{
  "norm_place": "pre",
  "init_std_o": 0.0,
  "optimizer": "muon",
  "final_lr_fraction": 0.1
}
MLP neurons of a small language model. Each row is named by its layer, matrix (down: output weights) and neuron, and shows model dimensions 341-511. Each number is 128 + 24 x the weight over its row's rms, rounded and kept within 0 to 255. Numbers have three digits each. A neuron's up and down rows have the sign that makes its largest values positive.
A block is one neuron, or neurons of one layer that tend to fire together. After each block is what it responds to, as a language model described it from the Wikipedia text at the highest values.

L7.down73:118101125176101156154117118068134073145120128142101158105106146146091122102144104102124161120156136163155108135147113109095158123149137126135136150085113169166084150133123153132127087131133117117106123079138121129092123131072108175140154104128141151132141137149145151156096143119149132166140102159103123155139140157099137124125130098070116105116138140132121127074107105176080107117125124137109147110131124171117109142153088131152090114106115120082156095137153115126143059151131127131134100109107132148155145156110
L7.down180:148168172153142152105107073147111094157116115138110083125162082122089130112138106116090124136144112101146087133147140117161111126133127181161116093140107127146126156112129139141149123117111152099131100147143106135146107157101158151122137137105114095144123198146149173133162115170146050099126139120116139112108130126096145122117179136133094121138128131087103127129145089128094109121151080121134112141176172142102120165162135111132111137139101117143111106117107115160141165138129123079160127183105099125142127166121
L7.down303:121148154108123133133115108137133147149113156110093142145136151169180097118097152131152115107150127099113151164102153163105091124128123132131124105138128138143096110170115129057114132110076104136111101092138082102141129141107121150148130145159078114149124135144116091150152120177125101151088182152119109157111133092162121111133123128122151140162099118072165146105118119132123142141098123149099070145117126147199126117167137135163097102132111163134138131120158103140123108121148186136125165149115150136105091154154
L7.down310:137158124091150160185136083127138111120068143126118125150134127106130134132127143106166127156093146131099097168097179125131122132129092160144129133089111095127101060145148152094130136129094148113120106107110125101099178122126145141138133137152157113137137085146133103068100142123130109142137094082146137073151141120124168146139150118151178102107119128136123130158160112097136109102111143140091137127130130110137104139089123168153089093134157136133127105123123117139139154176166161135149129150134094175133084110098
L7.down441:159137151078126129141127138146118137106145139177147136131120118127172131116100131117135110105141123120151121122109106141108123146118134138171129111128109082145151137169100138107105123172134127156095135134127116153117080120134129148146157117107104088135127115132153106128121130132127111086104141076099150139161161135123155083103128100117091121126203121127134125116135131117123091152154150134075135125135096112088102136130120133171116100120131146115101070103084102133135159126125156133144152146129130096096085129175
L7.down655:111132119139126097128106143109140122097133126119076143134088118142090121206127123132096112096140145134171123134120094156137132105167090129134120155165135146140120110103083164135121104098148133107132129131127120152145095105126109130128152158103144118129146092117101132164148114163129130125114139111123114152122145134105125101132138106136134155125161100126130142112158142128166131149129122114146104110126129124153118112130141134152108141142121139141121136110102091142110114158161153113095113109093115150145122154209
L7.down910:113142108144138114162107135137111089164143120141131123177095103110105117115140172123089109181099149134152123106111117196121108109127133142164192131125112093144124120104139108110126147152109138146171114108110117123131137103099096126192150110082116112159178157100125141108116125111117120124141120110138088156165129153143168114152145114177088127123136116118123096139111127114129112114116138157118114112118090132165079099187109151065114115135174111114110162132125126153121148129131129136149130122113137158166129120110
L7.down1138:106113128087101140135154146137098137139070136163133104152166174111142163120127139126119134107118149163118146102127186179113120085137102135100120147113084111131160138089145124099113116067098080129134169160145116141157100125116141151148093114136130102137124150146120125171147125165142090172141124089114107121124122137115108150139130125121105134112159084102110108115126148101114122158135129153160163130139141158103164154148122083183153108116152160163129149147130128104149091111136107112148123103112106096133118090164
Responds to: Infobox field-name endings

L4.down1108:137111119140142103087117138121150129105127161119154142140157116118138067116132115145120159098130112109121132147155111132093094110172119128122121142194115106100091101125169110103149135151108077106134189147130156089101112109124110154149143127080155127101124125140156118146111081130071139126150093084126082094136110165109085128157140131135157162168126117124141142125135143138131136126118154125151128123145142109111166123145134153133129164157132091135137124146118148100128129130157079157138157123177091138123115167105
Responds to: Word-start fragments and "at"

L4.down1015:120161110128147098112148117118139134130120134150142081114113151155173114127130139136134137150136145169139179126159088145102167098098106123136131155098122122169146151148116140134138104122118137158123112112119119171123130149170104150124123149145093142088114132133120135143120135161124180111130062167138157146147189148130126139093157156115121124142113135142122116156106124120185102140122129123150138137094115127102108126152125106127146118129135111132151099172118116090112157185091125140162139138128088123091152141149
Responds to: Sports stats and word completions

L14.down354:100159122095082113127098074118133150152086158131096108132171153133118142143140124141141116148085167167107103148130109174121148115149093111138136128158136154118166142106113146127090086114137176106133108130100171156097118118127138097152084090112122110131085098110141114130124154140143134169135121124084097138108079098087138113144158110156103109094135148133147121139080108074147141162161142131107151084133155089125141147118127141127134130094105109136103124106154120120113109131118137136151105095148128117143122113110
L14.down645:157166158124168115160119158139156143139101111145130152160098088167125099118141137133108148146120126174141120110133142088164132116135136152085179112082102107157091136096129115112162155134117132131107163120112130124134127123096153160109048142157159124122113141128131128137129142127110101129101155122123128106112137103113139094155108121149106164173138110118097123099146094108101150115129099121141071112134098112133169137165121184136130128146138156147102062108164137124128156141084142111172142153161093162113144157152
L14.down976:094106184139105130139117145148185123114086151122100104102132120144120117086119123099117110157057088129145150127144119097107122127161141131115138149125134127165144069158129108064138150115121128165120142112160107164125115100139114164105113120131134132089164138162152098127121139127090108153112148092148159155151070100124146130106102128163119131156103157119124143119159152120070090148156122131080146135101133130126149141144144134128109140118133112103155129122100123085127161139096134147147090115147140128147114144129
L14.down1051:095110142147141133115059116124122122156099138126122112080142166139153139145107159143167121129166111143110115116101129152133109134134141122104108131125117156146103104154142128146141124104093108123075169142119111096161143125091166146120153123136074116088157119111188143090143073135097117124108124113150119094120129100124137137134089119118094116113117127130152115144107138119115098112129101147130114135074175125105152141148108138128172130085110161104125109108108155145107135100118116150128148131150102124167105158118
L14.down1067:131168143170116119095128109172128150123152081121141146162115127096118154123113143196110132161079180149106137104136152085114107081130134111153126204109152097091137119121110110120163175115110100142148150102135114098104188105177127130197117132130126110136114140127122119097152124096112138137103135145127076100129114111123143139150119115156086148097155104088128126132117139128120114144126112102118132153069131146105156143120146116132170092151109127170106133117160132110118067103144134148123128100105120129128141114112
L14.down1085:120111100142094143140129116149150125117108124167129124126148132121102165150130154132127131116101131130147100128137129127134146170147117140126117110086118180116090123091192155068131147130154109117107137093096132128159168146096145177131136124122148081119124143080119144097087117105120162119100159124128144128132121121117142138127094171120094112080097144096062111117145132113143122137186135140112164128143091143154119148182070111086146127110144151143160120118151096100099096153109151149070172137136111142096100115131
L14.down1091:139099135135165134070164088137144149150147123162128152087105121137115118188099120117105133121133165127172144112118100120168110118138086128145114132149125162117135141119144122159152127137105163077109137096106170142096126165137084160128138142145124110105123136121119142126067081086156140122160133130120137163138153119113123149090118116148125132106132092113141165113148081080193142171117118115138087126120105115193128112120117133094117117106137090084117157159111154097167128153123115141151089138098148132104102142134
L14.down1341:165130137122114090142143097172084158128143081132115176115151158144166132150161156122151135118143114117094153134152086117132080140135125115119114136089110114138122106118127077107178113134111125120162128124119113060148097103142100124137145137095111107093126136149140169138186137128144144100121118104149094114133074122142128119154125111169094187137131127117137137147168147155141149073130121077161099139137147101145115130141187145135159129129118090137108097153102141120118143128108134089131141126107136125102112115089
Responds to: Abstract noun endings

L4.down100:178138143156137126105140111162102115137080162112153106127144111177121125128131130154148123152119149137121140134134108157122128115142133127115133163095181113150158129080160156150099105117126124099146121125108096143090113093058098101135090132116143120132090119130131133157095109100100093115131109143134136165142119126125098161148129137139099151142113139133117144118099162107111100110127126119161122096118101171102144077169147148152155136114099081149135193111154146128097112156126114106130157095129121122098126162177
Responds to: Abstract noun endings

L14.down147:113112182112096095117113110161110109159146100153139147114088120190146167135113167151115123120138115129119080122102116131078154191155152111102109134102120160074140160129125132161114092104130120120162144168133158108135151114164160137137147139137129135104144117113129151104117135113146122146126122101077120131117132122123166139109092154143078091119110139109130139140137117133145140101137108137165116187134107127112139113133116111127159116146125143096152101131125145123103092149182141141088119149110130143120096128133
L14.down188:162124116128145102132151100082131114090109146135099087109109101137105146103126122090121171131119165079097173157159120119120123128138100132136133051160111121134107155110126148115121135135101126097157160135122128133146140123117145112118138146128093107181146158143081101133062153145127092143135147107121097155091140100088108127137141188130121126137152152133087094089110131143101170147148103126144128110130130120137131114138137143167105203122131146118162143146163165140127109170181141160128152083120137155100131130115
L14.down521:154138119124130140115082108135143086141106151145085139156118122098115137103136112139108129098144135089113096093160167108113125121099144106135060127095154115118105147145156149129152114130142152125149144134170129136142166147148098122147109157122103112079130152098126133176114123130160130117121126126093134159104140097148123128163083139180153100103118149139097180120100116133143113143111128124093124121138141118098134145153088109167177094166142141145134117138161135129161115098116123132095140127149119132112135123159
L14.down538:105142126130110160120107072128139113136123126155112108122112113125166150132134127132159151153164116097184135114108085119146179133103161127091130158132120168127086097111122140126138132115094124148161094103121135101118157127178149131140159109123129139150141146157116117148164152153119113116130114159128092116141128140118122124131109105084117102136136103134103122153113120150132124155109138135140142112131137111140138130125176138100118127142135143152102116125123099088143136136121146148148121111139104097111145103206
L14.down743:115125155155120166143142097135176100160131185144095109131140131102120126166120070146097118119140137145108108082153168115160152139170094078147108099106124163138080129139145115133109135118132134162100108119126144145135111144142143125126100126137126140155132123079136087143151113098132131137162099161162128101140139148120112041143100179119144127122156137150151175135123126122116119117121130133116107100125132131106111115127123137124130108155141126118139089110135158091111143127103123133147115105136119169126127126118
L14.down761:130134097135101106137123153131100095113096158098122140149125117094093153130136111126130104122131135136089105095102147134113167107076085136113112148154129171149139098170157082170157124173102159159163099131170107134136148143110127138158158154130107174166151157110113111119128154093119117113138127152152126158123121143112120120090140136094166117149106143118132137124090114118120145165114123150114105125121120103125124116163133123097097107133109151148142107088118144121072121092196155068157112116105125140112132166081
L14.down1029:128099149137163099128138114114090132144104091138106090147170146115152115150099135132116129147107158135110133136142141164142117098093149137080147150129174161125099144130186132139149108113156128105142188152129148089183150112149094132086142168154132134089152137145110143128147131166099138132115117139121142105118110137109089163124132119102146122139134104141115149155142115160101111122152127082165131138134125123147157123091147112058112095124133123123140121116138098125106129144080134164124092086142086162119101149120
L14.down1181:144105120161118127138179120119149167111159094125128165128120114136124139152131124111112107137141093095141113146126153167142130139142129088131147134161097153115158148146103125205136109116113099119114169108131120110124094161150142119120099151143108135120122150134180125080127111113142127128121143144153198142143108119171109135084124120144086116152139155125107154146169114121103096134153139135080099128140133171127115131179132088127125186139116186087169135132141121117139146128102152139176165137133163131161090136128
Responds to: Sports results and records

L4.down657:123121132096134115133095132103127112096113129112144108155149167139156124136123148100158070134107125139138131153127067127108079093130130122156113147140151136108160141155117121133133097091148115114114114173126120093070110151162137171103104133136145153106124132133124143109095126155120099125162147112136115121168136095096116099142147161101150114097115106121125111128122129084120149101093137147112151089101132170151146114107159079134114106098161128126139153127142131128144123125185111110108153128141118145119140140121
Responds to: Word-start fragments

L14.down273:142150140114157087088134140149154092129109136131124126093109135150135064147147122135129141112111127160093133093133152113117105103120155124130142152120113096154136118128155109134104155110099131122142112101132137137169102115152126084111121091152130118120092152163145127143133149135137102100146110138152177114145118164140133149081109117130142161150097079103146155126136095123119177121137103136127153165153145148139142170094195139123134076162112116117163105148123167094098154142120125092110136129116107124123149134141
L14.down336:132119145117131136129108157119134117111098143114105133124118127139071120129134108130120085110126122138115136103125135175149122126122106140102127135116131111117128157192124128110118075129145152121125109127145118068101133115122088117127132076136104080139151126177140140123144089142120105148142167193113156097150113143148133108100109133100127137176156113121137107109127112109111079106056116143114159129127155149132138099115108118099134141109133130136118105112105130158181095152109124132104131125114142169154101159099
L14.down414:156109109131118104174159137128112150128151148125129135101095127091188119192115119106126154142123151121169145133142195132136128147120125133173116111118163147133117145139141099117070094109120147123108145124096169107132156119120100177144125112104126082120112125115150112139113144136124146144087167103096085114114129096120139107134139100102173166139199134101133135123127117130152146135166117139114159109119161159109064132137138080140118119136148101109153109143132106140128112129120149176115093116146129136155131106157
L14.down717:133126146110206103126104113115104120173125168100127106112161146158144132137110149073108116146120137153116139108133111095151113138148132127145126123126137116109156104152117124181098164080157119148106107148121120059118078104109123138138126117152161136106139140083109149150118118166147101087160172116130117139115139101115130109140102145120145138100104103106118073119127119137131112136123116158131171129095120108122125095103140126108120099158151123098162168138143102089132156132110131092150133134165155104057121118125
L14.down844:133108106093148131109124135148118084150097142131130124105123129100097112135131163111158119141092078115093140141149135128139137117122159149115154135126150152125104132139107140197128141099069142122126129132147133119124113142155116104182099126133108151117126143108103104136113119121094139132082140098151150095114129141110119135102124132152145095123136147131137168115138151154108134137144116158142156151137119155115139113091143131092143143144100132123135104114133120160167109112157159123071163123111160137129086126143
L14.down898:137108100138118151108164120124177138136153141129111136151130136122139147170077155101112161087096131048122132114128104148179147100103134106110152151108144119118104161110106088160144141137053134141125097110114107135081179159120106110116089104168114126127118145174133119117167152086121142163113113107120126116124145111134102148124143147111160109136117140156134155114118153090143107151098167141136134079153123132126096106131167126100136142095109122155139147133113141150089168128092147157175123102178171129129143095094
L14.down1068:117139173166158123134113181133080126144094089151133135141121093117126135142086139150136136143144112127128156163144148105164111107128120167143174094143178098153147125121111147149119128132106121111155136110148087141123136117162131130159087094082090129100153110154150096127133142210127125119116136169097095116116166158163157158115158116131118164083089173098126154088124154136126172125135102118162101115066155171154101091148103117112146124092137130112144141149164135143152120069137114135129109101145130136179149123116
L14.down1090:135081139111111115126104114103141144135097178079138158154157111124096166142108127112101118134132153115135120102144104134130143135154164148163143130155125193121128113132105118124111123142101100107127148130106158092114115144099141148106167136144087106122156107164159150147138142134140144125090140156078134137115108108132148175130065101175161101116119108133158133115155149126099146143136165111100156091159112148143112066151144159159114097129096133090156143149114158102121118137101145156127152136147133107131130123190
Responds to: Word-initial H token